Weights of a small transformer language model: MLP 1792 SwiGLU, vocabulary 32000.
MLP neurons of a small language model. Each row is named by its layer, matrix (gate and up: input weights) and neuron, and shows model dimensions 32-159. Each number is 128 + 32 x the weight over its row's rms, rounded and kept within 0 to 255. Numbers have three digits each. A neuron's up and down rows have the sign that makes its largest values positive.
Before each neuron's rows, "fires after" lists the tokens most often just before its 100 highest values on Wikipedia text that the model never trained on; "fires on" lists the tokens most often at its 100 highest values on Wikipedia text that the model never trained on. A number after a token or word is its count.

fires after: "\n" 63, "." 13
fires on: "|" 63, " The" 27
L3.gate968:142130156142152152148100151123152109056086087111128064067128116122152108180161054100160123109140098159144104178092110193102176142136122141044129140111111121171083087140121221089147158159090166081096154159190158140121140171128147100095098112154118082067095109124107146083148101122139089079132107135183080123130149091135093184154104143155197161145121147120111084135073097081131129169101
L3.up968:151086121079127126100149143191143138122065137130164146100114140136130096141123120192163137118097157171117156131163115186100090163105155160151191101144089119120120101166110171179191189150078145088124196102153082110147137110118108115117141177102153123079152113123125083094127179204117111094183093143174141125099131171165134109135135162137083118127062128101105153128164138128085082139100

fires after: "\n" 35, "." 25, " |" 15, " D" 4
fires on: "\n" 49, "===" 26, "|" 9, "." 6, " |" 6
L3.gate198:088163095135057107142157163053090115081098206161184097149127147160163116105147179109106118136112154158159116132097116151139126154129153164167129163104096135181072084165116083153079169164156194132154096088171140119110152107111139142099234072103097037104156081114146114117072127093162105103170066165086116138123131122131157123166168140131131105111080107131161109107147127127191105144146
L3.up198:062165104168178067143213140114107060163079063062131103156117116166111126106123161099083139116156091155137186144133149117139084130126189158200126175119163116166131114147094124096114130119110139088132154074158102121169152140108096096112115065078077134141167127158133095110093145179157109130173130153123147126154125138148146143124147136076129155147089113080159094161097166161158131157162

fires after: "\n" 36, " medal" 14, " |" 8
fires on: "|" 36, " –" 27, " ENG" 5, " -" 4
L3.gate120:176133141145120176180104039110100143130128147093131125191142124098062109158090165096144156094124112123113076093131136165142148136134128112130084140134105116108142162162178103093158129113093128124096123147181125124175114170091163098135112157121162114058124103117116097091131110119150138106120071085148106188119123189133098121121121065122140131069047082101168160098148144141108174074110
L3.up120:118138134200130155077114101109159177158091121128088140154169111083165100123134135178166100121131113145108122102075135107096147094099171173156162179114133191084161137118115186125081107183129065158134151152129196088134150178127154122138157131158123221099138136119116148105137168093114131101107079138116148111142113163117167148157158076095137141117110151106167100133151024112055105127166

fires after: " |" 28, "." 28, "|" 20
fires on: "\n" 72
L3.gate1631:121146153102064079179118162109103108133145157100192113119125153129120107146126181132090108193122107133111118125110197155147160115123090174118140154183099103141099106212082153127135128138110152053081166113194121123162138074088097148110127121133127068088079115171130149163103082123131147126094136107138155156173128068158188095148109109089082128166089110191158092137159080102098126174165
L3.up1631:154119163114132091080115066175105106126118093126162144136165142103097110116095111078167139150093108155130104182072132104143090160104104132128159212082140131190084080110073140174123225117099108112085173139162117118225149173122120146124112143135160132083130116125156106174067115120133120147201133051126148139121167134117159142166135111109198129077039134145133131159114091152110146101069

fires after: " |" 70
fires on: " —" 18, " 2" 17, " 1" 13, " season" 12, " Total" 9, " 21" 7
L3.gate241:135165165107124131130103071128077166078157059108099085159115164109198151152159129103151137150091072106144106150146151150100115091149142129147152151151177092112141087121134137132097155104123169070161095164145129106110178125143180101152135168159111136162163113114155123148171057111176220120113108129157138152124154130136103100162125056118097134157162070146096092168160121154093155110068
L3.up241:120091153115155120123159178172135117122153134170107127164123099129168105133062123138182115147157128134123159123177112132122134100117119060112162158155115064096200110115105041140159177100107145121178098150125170062062152079062145087135159176169112064142123153120159130124161066177119177138188160127225082178083112117115109138149060111174106150074154087144048145165160073080185210161145

fires after: " |" 42, "." 30, ")" 4
fires on: "\n" 93, ")." 4
L3.gate494:144136094153077074148168110159144164118123116120177121101109128147119137134070180138096158137175133137112109189153168147181140142164069132079137180136088133183065082082130113143127119059109100108085178112160077114171108130131110121172148111120117093124083158131103138172061142120121088130119170130139165071110149092196135098147104110077147125138124149137143100113137083160100129139102
L3.up494:136179068182122089155144176128150114142139123123195131167202158154115149134093156130127102191137128124105142196118212189156123172123103167130149136139121127159134106125086092189113132122135119079132138084126126115210103136136126131167133116165123079091100171124086177110059116116126158114148105158067167120096155113156143116148091116129159137174139109199128100095152132116040131102116

fires after: "\n" 41, " 2" 6, " 1" 5, " 0" 4
fires on: " |" 55, "|" 40
L3.gate1674:132121090103073118131149121140103125118120136079102204117102098090138177093114104119111135072166070099126120176106135105143151102170145174053083111149174139167104162081208167144096105151136109175121126075131151150087140089184175097087117069135155146146107087192120134156127113110107077175194139095157116087150122101143116161144096107130119126129109067115191076140123099085106108124135
L3.up1674:077068173181142117090132147138149165103126162197099184100188144128073179077125080084134155101183087109144162134153132165184169075169168196117103204156119161178096107131188144110155114114132138165080112143110153128093150065149158137151164138102154135127112125090150148180092140146127090095143100110109108207133084131119067164060078165075121132100137071133116149069098102095157141127130

fires after: "\n" 35, " to" 7, " in" 7, " the" 5, " (" 4
fires on: "|" 35, " December" 8, " play" 7, " Year" 5
L3.gate1728:129098114129156088137091140189139186109134083094075144111100118094132154147159086173160154141151163149156051156128074135167158143159126117130073128150105169136115128145106171110130149119153096087177129115155114134154191106135135152036083096105070081120122098126133167118165122156132169162138112162136144140150073097128085160087160140122133148149124119123211121116071083165119102126165
L3.up1728:086117149157168113116142120177148159129068166123119094136092123093198150109099138168148127081111170184083128147082097126118143145080134119120145105150085150151163110119132067142152137078135130076124104138135040099110164154120094132121120112115108079137057138108144145171109073128166136154090080153109123132158110098103130152123122114189072180108118119117175151127133164155127089118132

fires after: " 0;" 23, " 1;" 10, " 2;" 9, ";" 8
fires on: " 0;" 40, ";" 14, " |" 7, " 2;" 6, " 1;" 5, " win" 4
L3.gate659:118123160116190120096130141132161099159108049065127117123169171175112165132125135128105079147162101072131155076100133124147125164129153188158109146107113121147150129187089116072119146126094122085039153127151143096140098120116130143105155062150158144132171037174123156115195129147115143082139134123159075134122113129103187088162122071100178111128084096121118123077156150140145165202104
L3.up659:118110106088130083159105113068145107054127157158058152129138134183113136115157108141118190174154130172134115103165139109132122137099112132143074158103126139225135099126134125125150153089140116152130151199090151094129127158166184148091138102132140154155112098112144138131116142151074107085069100089136107099150145136153165120083168157080174047136134189092190106119084072087185222119042

fires after: "\n" 61, "," 5, " in" 4
fires on: "|" 61, " where" 11, "." 5
L3.gate1589:060191163150156142130146109094042099105159115129111171098067110131137084107082122139117137103143155119151106146109146189143123135073160160108114147143143144128138114136145170050060157093076085094046169190097098124093139132141177140085104052155111191106100084175079157135078154191069132180164155114153093108072091118146108111061154165122078125165120133127143104147082120117153090175142
L3.up1589:177123194126150163094094122184147151092133060148136124121109178109120144149129159129101172098148159176126142154093150108147125071175137094114118133175063142175086147160153115097104133127105120136114143127134098141131108163139173132211109191118080128143123123150149181177081109172127137164094155125141137191131124095125143144136053131119136113131109042071079151166115115092095129149101

fires after: "." 83, ".\"" 4
fires on: "\n" 100
L3.gate444:207159116127074119132152190169138162169095114079181070102163204155127147119119205178136189113094129074107130196088125215140189154104140159154119134173095081184062145103153136134122155132104165114141175089082077115155113083139120125118098110164105091151106171114096121107079127097173151065152142103140149132111171074168151118105086126073168117162117113146139076141105137125117123164076
L3.up444:166131168145178080138173063177167167153189133128121125159117124112185160109074147132179124068127215154147147126214168082114109121144074144176171139133121130161142166043105202154094146099112119097143076127135122107208141175157087158132096141192170105128173144139094190182115163176122139114124115114099097105119114145130106114136129111126120083116119128148096107137145125136129082123182

fires after: " |" 54, " " 14, " 0" 13, " 0;" 5
fires on: " 1" 39, " |" 31, " 2" 7, " 7" 5
L3.gate1586:090129172114137141079120114110123146084115136084092107116117134139173147148139154198172199092121137088160141176181076147121166118139097194088028135077156162129102120154116180145108112107132170069108188170190187133137138109080138073136122088129166134138160107124157088151138169118127144125119070140144151126129183144132180220140111088132104145120143106161140172046133138100101083113091
L3.up1586:169165073082112124120099151204128090119119089130110140098111101127163097089085144131113097145128133048147149164151074070084119175088155138173128171109142105138200130109164092163073127147115141156163108112119168131100175092108060150148082118185121136169122072147129115128130108131105107142152200107136099109130141136126128107164097126135151138109133080134161116133137109154103106164137

fires after: "==" 56, " ==" 20, "." 11
fires on: "\n" 93
L3.gate699:074145087080107073169126108117119123160177036062221103096150149153136120149107141151160123110132130164105129139137120112126153128100148123094060094128128116175115097171185179151169088136156100142161132092169168132147198140139140099088049099156148135091099102129083148132113115135140113090139152129103115132122135128198134197096123124129137184141100126086168071157111103117128088172118
L3.up699:155071108170143145123123109154158163091173088195079151109202122131078158126089167135080118129060138095138174172152135140152174151124090181169084118151115175136150098100144132157114198156109121141112127102115111103119116098098146112077176105127121112133124108134157099153148127086084106131066160118098155135106110132148134131079138168104160120152110107147176153129111129168123132096151

fires after: " |" 44, "." 31, ")" 4
fires on: "\n" 100
L3.gate1009:140116083127112115192102129188113115124130100068181153129140126112108107133145092186121107072157118142128184171115120151135198159095105131082087131100144148128142140158111171097078111085145144094091141146173090115153103131132099120107148124123116120137109150157085112177103161140167133110155130146152130071138179044200155167149137000099128137148099105156129133142118087123136101147136
L3.up1009:132085089151116117087123145122171152132163095110101141188148138189097106126122210134138150111144128091185164139101106126137142125105137133193157127156100125154096113142075126138134184127088164059113162131120094110117190106134154121122163135123085096107195117096109168145102123120207102125160164096094114102093127149118140118117184162123188160083106186161152123120182110143130131097081

fires after: "." 43, " |" 42
fires on: "\n" 100
L3.gate601:100102067153093145137193134115127134151158156115203125141117110183140132143137190134138148138117058160122080160021092134132114169191177137076152173086143119186128112100101156204120046113162101130166116143123084123192195173173141106192117074155171134099181160100163184131035118128178080081148142140108153080155118101205129076148138173074085212145153191136170092121172086115100141109110
L3.up601:159097048195103151142187136114138140140112172109146151122094122167093122157116135097099107125144129141126055145067108105132113127152164186151155139146137122133092120109092122158159111085121166135121110143139132073092092131143106126167086127128114183114129153139111156167147125142141112175123107200161089095147183110150127057088070134083138137111142148182157212124146125190067129158133

fires after: "\n" 87
fires on: "\n" 87, "day" 6, "86" 4
L2.gate327:119178090134086121151105132132167119138067086135083211083098125119095176146084139126119132131137040130095106147119164149116169119081114098090105102105108178124109077130163135103156064149200194108111139109091124179162178115150106083080152107148154123108092099135116132091133109120119083133116101149147135128131146052156187129142135133112164134150155192129204140162164133101175107100130
L2.up327:168146130094116120112151100133095106157147126074151186088045118136138112099134111159117151142122077114110156149121148081097097106127116092108151092099146195104132125159122147120111104159142096083152081094166103133196191094117158146144090144158136129176139126088111099114124142170094120115172079103145182158151137150111113099112168068118085181154165159133142100175153178119137126142141

fires after: "\n" 57, " " 4, " P" 4, "partiet" 4
fires on: "|" 55, " |" 14, ")" 7, "OC" 4
L3.gate1104:111145118144137057114155086144148159129112132117111172125144108170064098148174073105128086073121169192177097113140144089138131140115127103086127188177124095118132136152139210078119121126078073064151134120125145145104106084159115142038073134147186198100108121136099161181177107180127093154159160148175164106135134136125128074172172099127155127134099076055119178078109090137090180156085
L3.up1104:171124089095176176133111151111145064149101105175075155110191141150119113123122088156106115159123133181067164137067186108107159150152162152074172189108047078165101135128153117048148086142126169107103132118104132154066075162184141122174074136108142142082163108143127085160126158124133078152135173113124113101067136138148146105169115158092105098095139157099141126112147163067132121106099

fires after: " 0" 34, " " 15, ":" 10, "-" 8, " 1" 5
fires on: " |" 64, " →" 10, ":" 6, " had" 4
L3.gate733:137103109148148117140133156073143105138134064115119061074105153155108104141140152126107129126134111060159121101165159159142136150094159142116126184068165168160160101217206200115169134146094093076130101135090247137108133140059172132115119072127096133122148052136089131107134079104038180133182050067112109093145092136100131131133123134160108125110121074099088113122120147065136136174149
L3.up733:146124135057146137183204107101097178121128160188165065110084137140139149097154082154138190176076118117112107159089074137155159112125077179090134162115117117139096127145065140077085098074123148095100142144050141139102149142130080124136138108113080122142121128101134099168093132105131132155099115121133094132153138153122158150121107104080126085149159142082095164169110125091137122110100

fires after: "\n" 67, "s" 5
fires on: "==" 89, " ==" 8
L2.gate1442:154206163124122141156172073094177160064105132128119160125144082114094110132099124126122045135159120158162173115185147146071127207065156103116161171086134158107137102113120164111096168121135123111116151172112148175077191153116136109116153133165158143154138158143142081137158120137102115144140135135147174087103113088144179169173148126109129119149138116115139082139144073070173146117140
L2.up1442:127154104124130114136107055113138146136124098143142169157197139086102125107110107175116067141109117093145168110182140152109090151092134092161198234124130127135152096150133155113125164166093135122133164142095131130100168114166095115147175136154130130171112147092085075187093136083129139172125135104084142130046075167197117105168131149072124163171131117129100042114181104095172125148130

fires after: " |" 36, "." 26, ")" 4, ";" 4
fires on: "\n" 100
L2.gate305:152147095170122106160120166110108112100121122170144094175180114102158139167167210142086119146138115130125138148104148153166132112103080196181105135130085088180130096129105137086095123152093179071151069152139098125151113171138111131148138120135115148116122137102091096132100083131147103182163119200139111112087170126159088117097085164055123140114180141164178104141169140112158137139161
L2.up305:135116090164106141120193127115160113151105159106136097207172110131095191133132110132137153085102113179103166136088072172136129139111115168175136146096114120140117126132130146071124162074121129104124122161144141111146116120166202126158150142154147166148188145136140073098122101127128155145167138157092124104161133078176121136129119120126152176056115113128135110136109096142101133125119

fires after: "\n" 56, "s" 6
fires on: "==" 75, "===" 14, " orbit" 6
L2.gate79:070101127093109102167140057108079144170087122084142185101153123110081219146008177180148165115137148105136182131140101141123142155058130150115147059095142187174149114103098101122119104141159078165162134101158109185096169089132123109109130099141163121077111131146125080127155114166119099097058116162110132080113107071189205150146147141119144162090167139101171116158144070138147091153112
L2.up79:199164121146164091134096168105114096132182130144141098128148080138081099164167106071197142118155079121178083107148140148154084151106162133113100172153117137165112130080136159132155070134096113151090149150177141103098158120099148196135086073097075093146092114145125182155139066142084139137175133151129145131120143083134096086178176139107135119126146134106074126067152167171132104153136

fires after: " |" 66, "." 9, ")" 5
fires on: "\n" 99
L2.gate1564:183156107096136143151187190169130119144109107121209063152178137118167110155166098145099082156106113162079116144082135159162175139171096196137146177167117142135123070152152107130096172055086179083121128072118158123107102064097112097175132095153129096083123075125165177134096097124097192145129100116114122111103163151133093174132129116076170169162154100137125150143120081106089103068157
L2.up1564:094119162141153172184138086116109079104185154110117159140138171195099155143075119146081159110123172128148148136103104089143141145095087135182163164075146143120078102139133135137115134098119112128168122173151110065170081179159128147130130147135110092090110111129080113141107123159104084116149103154156079102177092118112146078128165139162134142046138121143131159141104121149127107118126

fires after: "==" 30, "\n" 23, " ==" 11
fires on: "\n" 65, " is" 11, " =" 4
L3.gate162:063175140134105056118200127135107182083143101100133111103140155165109201110130089151153133103171148092179146135148093162161165105115084149095089141111133159113098039127128165118134051117106115144106124137092135116196139121118134150091134113175119139129160118103100134125137161114116160135146093085094158091135157109193123077136098129120170131170075118099175081152130106101132098153078
L3.up162:191105144155116094083195151060226141146084101160131102128152105113120147108145162078139120107133147088172124054170058133106143092020101120102129154034111148139153138133187110135191125158087107175104082165092166127096114175124167137166137076106179126105161137127093124107160150123124102128116094117141198124146141086151136167160164134069104124119128148180097167140150103171103137092099

fires after: "\n" 78
fires on: "==" 59, "===" 28, "|" 5
L2.gate1610:108218124063064122168121111101120191096081105087141171124144150121144213146114136115111158083093130155094135113112143143069110154099092090109113138142113107124193083136174194102119154060150087167099169152128100161135156095182127128139098146098134106097136100104092097182116147145135137167133145123138129114102104110169186194196172132086162112101127100139123089094110150105162122147146
L2.up1610:050149147071175165181112202137141087102104129101126149191124141142091162101081147134094143121082132139094087071084180183155115101099141134105132058112134169171141142161087158114118107143115145120135061106143088095118113153125159162134108149111102119169139128080114132124137122165137086155165142144133158110135113121157129099155144170058095124083131166133152083191150101127110159147170

fires after: " " 29, "-" 16, " St" 5
fires on: " |" 44, " •" 11, " or" 7, "/" 6, "." 5
L3.gate207:114141158135103154157081157128134114191106196123099107087079077196080131162101169145087176077123140131124119084091107108100093135137141145030093080074179114151140149115141142159114134148152113081154159156143156149174165143105142207077083079137162153108110115208082157126103080158097134131149097056115109158094150108113159225165128148133179140170103051062102185091087088163107059146077
L3.up207:143115181129078147075163171101067125145194137159109147129064149154142166110138108150091147145077080106093126087108129099142106133092112127093072136072103114133147143112191146174121166161116140125142114091177159090172099100122066133079112172152140142152172138138132168097116092135087107183101110120097099157107112184147149103099123137152104140153071108102112180073122144099104125136080

fires after: " " 38, " 2" 15, " 1" 13, " 4" 7, " 3" 6, "-" 4
fires on: " |" 93
L3.gate1139:136140080117095185181172091084167113067075173110177104122169130099131181097136097126094171159148112143120187133096116143123097204116115082101151156109190150157122123075128142148094101118136097112096063160132192122175100114147137174099113122102134151120043165127152070169092112126162072115139073073159122096098099142186172123107122100128110130152114121085194140136132084127106131140127
L3.up1139:156149145108155186146186131156157157132167185176137079197166197094124146125084164132107119144127131092115191042063058180095108151079108172123146126112173143169082174069100170100098153128128123168136108109119197136161108153111082170074137124085151177161094136124157111154151124077112087136151093046138092081132114141156116085045174201109111169139096110098159159169077109120104115112142

fires after: " 0;" 18, " 2;" 9, " 1;" 8, " 3" 8, " 2" 6, ";" 5
fires on: " |" 39, " 0;" 37, ";" 12, " 1;" 4
L3.gate866:154120143085150205116180136160154076143117081079145171128130134050173149151173108176118226067148175134142133104100114109112088127159132122101106144180150177125103100229108099144054143131146055190134119078153148112178168101102130071127152122156140133127106143117070166163122092144137106089103139106105184122131128151148127168056090074118111138134087128128122148096100120123108145139138
L3.up866:149112135129079158142039125102141093159111144064078149165176096129113140114153114149141191170093131132120128126165089072049111136129099094138138108134157147155123119170085120142132182191115129158157163180145157092187081087095137184075151122116161091144105103119114108121121117170128148127094170085160122102180135140148130128112153147115144136108144162129162168135075039139153117168114

fires after: "\n" 65, "-" 4
fires on: "==" 67, "-" 11, "." 9
L3.gate493:078134125138077093201167117100157181087145145075106131127154088135090146140090147179140129145199095150108143171097162182165124171125159147119074122103180117180100113146159117113064093102185118094127152118161150152101113145148171089135121114142092163092184148115069100139114143171094158127119086085141117124116145133127133095151153106087145151133119134111191073093108070118093124185160
L3.up493:065131128090134088131111105156123141164121107109098168145166119108121147106075164124121132130074085187156098161092150155133110120107138183138122167133151136137109157188130098161114129139164155149124151137205169100117115143175118116155164120131080101140160127100098127079147088163141143095123118124100055114105075185204135120117183165081172115121144108093131093091129077163090169166154

fires after: "." 46, ")" 5, ";" 4, ".\"" 4
fires on: "\n" 100
L3.gate913:121148059105065122150174111136135159152105065094104133098137112125097185128144081158158124099185152176153162223072117133133118126113092133099039152097158140145109088128102167083070080102127106096132094100178094104100163151144156176099122081090100122100080150106090125178104141154148105067149171088107120126092157118200143075120143117073137132132144122091147139099141098133149104106126
L3.up913:124102188110127142078144154152181115137120130141120130227170111163171106143125156126099144144122142073125148169056125195127175157095135136115149137122073111122139094157126109104185090125110196084112105102202171124093111091186171088139204125134088116104179144150090125138157123146078096105183138139130115077118060085113128175128146155128140113125199190174206164129115103115165140126177

fires after: "\n" 52, "|" 8, "-" 4
fires on: " " 26, "=" 10, " 1" 8, " |" 7, "After" 6
L3.gate1200:123155125113123133217133116221136158127078154102162108123162176114132162130144108145045145097088157122135134140126159155186158181141109117112049113169144131121094163132099123155078101155095136089115133145176115133176157124150123101106102101117139150148074104159146197121070147128079098116137081148154114149113146084167151150120071129127200107133116118152151119139137146124103151166105
L3.up1200:161151151168173156134147053145107151105128116133111120108136064157048143145109128084111134113143140142193155134126138145117083111139161086111104133162099141090139122094118099129082111220131061129112165098123081183073160166127179174117144130127080117131040145172159105168124176132112144121088123106179090110067138149144118128152070137053109113099122117206149115139177157162085068138152

fires after: "\n" 28, "-" 19, "DST" 4, " Area" 4
fires on: "=" 27, ")" 18, " code" 11, "):" 6, " served" 4
L3.gate52:085123098128100130174105081168119156121083112124127150116142113155138140145093093103116127089202103158188115111153122161125140137147118142051085125117138123138074069141111237108077117139107152102145180092128141119168151136169161101140160098175117123073117151156081156142072147171103111116135143086130120079146155109180173133159120073101087145151093092110171087114115083089137109201080
L3.up52:158126138125088141203147124136057158084170098107145210132106151118161141095174158102072131127165063147138090113175140125085135111113184111168113105206119161085164125131085130144092079143152110141178138090156121125147133090131079136091082138132179113109112113151119130153148129164143116151121178152106096156106126166109155084156111123117115150090157055067162133134138155097136136162128

fires after: "." 71, ".\"" 9
fires on: "\n" 100
L3.gate1513:101164116072140051147163129127121125122145155106140117086152124181124186161120098124144126102162095160145098131108099139121123111126137111131098146114147134153083142174147108053090077096096117085142123114140068098166168150151143127094153089131083122110121124127138109143130132126119138111109145175143122153157124078158182116173092092159105095163199142097210088144144141083172104146114
L3.up1513:233104115118148138137061138116153120130158120182144153132107095106099113176099168162111100160103171133084097157092109107150138156153148109171166116130075056098137076135122099154165136159075135179137097135149135128086159135076153095140101135125108074149110038120113142142036111099149060149126162090108063100128109152146112147095123163084177120077100150103077160133167093143176165195146

fires after: "\n" 27, "==" 16, " (" 6, "." 5, ")" 5
fires on: "|" 26, " |" 21, ";" 11, "History" 9, "Career" 6, "born" 5
L2.gate1271:090130118131174091123180148166127177074120136083163149097163097115115186123107145139147101117164076118146166151153113148107087144140125097124096115123113103104142166112186171125102080170081077156180165099113091145139133152100164115123127138115176124125066119135112113187140157145124091117085031120167137104125130145160103111147103111141072090186123129110189117172137095123115139138112
L2.up1271:139102199135122148100116127103145174156127123148135139104104091120166170095126071103123185140171193058120121075102152118116134172112098085096098147148136172140181109128179150148183122124135155161125124068075058150161131120113141100129155104138161076102156144096175155120089096053102102138142081100140094118115080136103153088078104148138183141195138107179112162127096105133128073094040

fires after: "\n" 71, "s" 4
fires on: "==" 100
L2.gate1625:078231116161092101192106106118164183105091159091106164144119093096088204140138148126151078104094100184127139095145129161143143170119129052078112091136100134155110136126072146097084141120131137092123141152136142170126127085165161141109159096174183097165131122168105107105146135150116157133173075145172243089124125060194211128108151092095180125173139153103121073148119121129176103120164
L2.up1625:123191135102144113239072095165093136148073137118124143153131140116134149158115122090133068175138138148168156133192116182114095141144076115124117130072084110129195136127129114131091139217123147149127143133120161124149192104184149148134125137124119137161125130155100084129117120149108095149136147164099177171090117133151116127161147085099130116100100171136108053106149091041173148143147

fires after: "." 68, ".\"" 4
fires on: "\n" 84, " the" 5, ")." 4
L2.gate520:082099135121069130090103104098096074078190120120141144131142128075116156106116189100082124194183135183138134206139112084135134151163063158126145102125105191155106087127134167109128058093081076116159164120159085157142138094145100130127144135100127076141077109099092172099075084108167115172132151147127133081167111123160104176124101152094140116115139111110136113141166119154126093106107
L2.up520:161137050164151159131116166144195170151104142081177095098091104132166185125199130163122126107113127132142063112179150141075121100095115120110119146188109135217122120110116106106092172128161157092127100144086126086185092123093102161173103148158056099110135098126139141157109080141109181124142080115141147152114195133108138086095074118129139121093096115146110138119121099128077147133163

fires after: "\n" 38, "|" 10, "==" 6, " |" 4, " of" 4
fires on: "\n" 29, " $" 20, " £" 8, "$" 7
L2.gate278:144147133113075111105130072140076206093131108055135130127122128098110188141108156175097185122138150105134155112156137183090107087107090115114110111103159095153113098135136113091107121105152096166148101123085115116210179154188111188110142075121163179074177131094047122139128094130079166125079141122106145092091126056178098123146103141118152162160103088108146090112111087117103133113097
L2.up278:165092153125143114102130103151105136138085135085124164106093085157131147162100110117118115139160173064138127137165080119106122147111169058133080133170179143138116092097166085160092098132123107131176078114143182158143156115181111160104108126115172113089131132097104162107127140110078154120125100201114129133124120167113109147157085137140106137203119107135110107086099104155130164117109

fires after: "." 92, "\"." 4
fires on: "\n" 100
L3.gate800:094180138148132098147178080162118121157120116146181175091127128138146166159099115179159153086192105133147096123112155165138136119098160093050086138126098157232126084102180170095134061143147091156109146079142111158127183172080116154102112062175135093114105110115068130131107122109162121093141072128105139114170105059194145208120127147123146157186088139172219112136100132166137110134126
L3.up800:151073133095132051138117154135162091158079129142141126156192115123099156088062142121117152081120129155165155097157117163182112099108151076115172163156080123170171160123166139062141071203098144134099150122105115101145139112082124153109169108144091110089099094103113129158121138208161090081106141108116134091127085109164117162122153181090141197158165126185205114160137144127113145152169

fires after: "\n" 34, "-" 19, " " 4
fires on: "=" 32, "." 15, "," 8, " is" 6, " Country" 4
L3.gate1190:106127125073151062204097153187135130137163084057141096071109168170124187152115079200122169114183155137099110186124129121165118146168120097078063163166113175057114164113140161112149049117165133124080147126095142185187150141131133151128094089154080062078083094148060180207100162099140131070157175098115102096113159169162137127106124169125103177157140126092144118143130119165125086157106
L3.up1190:083108110101128086114121091174121073191158134140137184132158119156078176092086202104117091139150112165133153079187156148145141125121117150135107074074148153129108144076107145200151131166117084102188091100149121117169127143134153158115094103174102114129090162139076111145139130104118141081173116075123121107167150157146176146126105160105085120095107188112152047164094155163128103113116

fires after: " 0" 53, " —" 15, " 1" 14, " " 6
fires on: " |" 95
L3.gate1439:158140107096170092116106139100105201134169124036092090137098110107135166108157110170097194105087132095105095093168137188140100104126120163098068138167148140158099134129112138090148079138097090120099140145158162099096147100089176147120164104144127192122150146174135156183112138136163127132110119109125153122110161127144179117179094138115066082129126120133118178096083111073179141139156
L3.up1439:083179178188141088103083153128094137116080148083106124135111132119131099109169113082127118141103084086196142088128117160116222170090150141139150111176128135132072185143093169118187144133192150168127138183108174154101117106135185164101103143124096137078139081189130169098118099125128114151128083142151078175169160083119171146122136139110135153098145118121169108133111130122100181120175

fires after: "." 83
fires on: "\n" 100
L3.gate1213:078139189101075116208107101095117174087120094093161108126119178130108174154078093151109094117116140167079096174113149075144153145120173120082088132171127086134144109154113179105104145113108129075140127143131125142151128110145202142067147090147169134091137093181102188107072070118120151117154108062167146106179162051175193126146108047097201108168105081139191144085085105119171131186169
L3.up1213:147145101111138076142166147100158135113153153076106079167137142072146132093186195135111155139095058089101114110162105063175116103181125170081119132094107126125134109193103145108132106109098140120120108094129146099105138136110139117114095137133160131148097093089184139094174165109147163152140147108111178113122144099118154118111228080154122124086141131140123079167146109140083144151165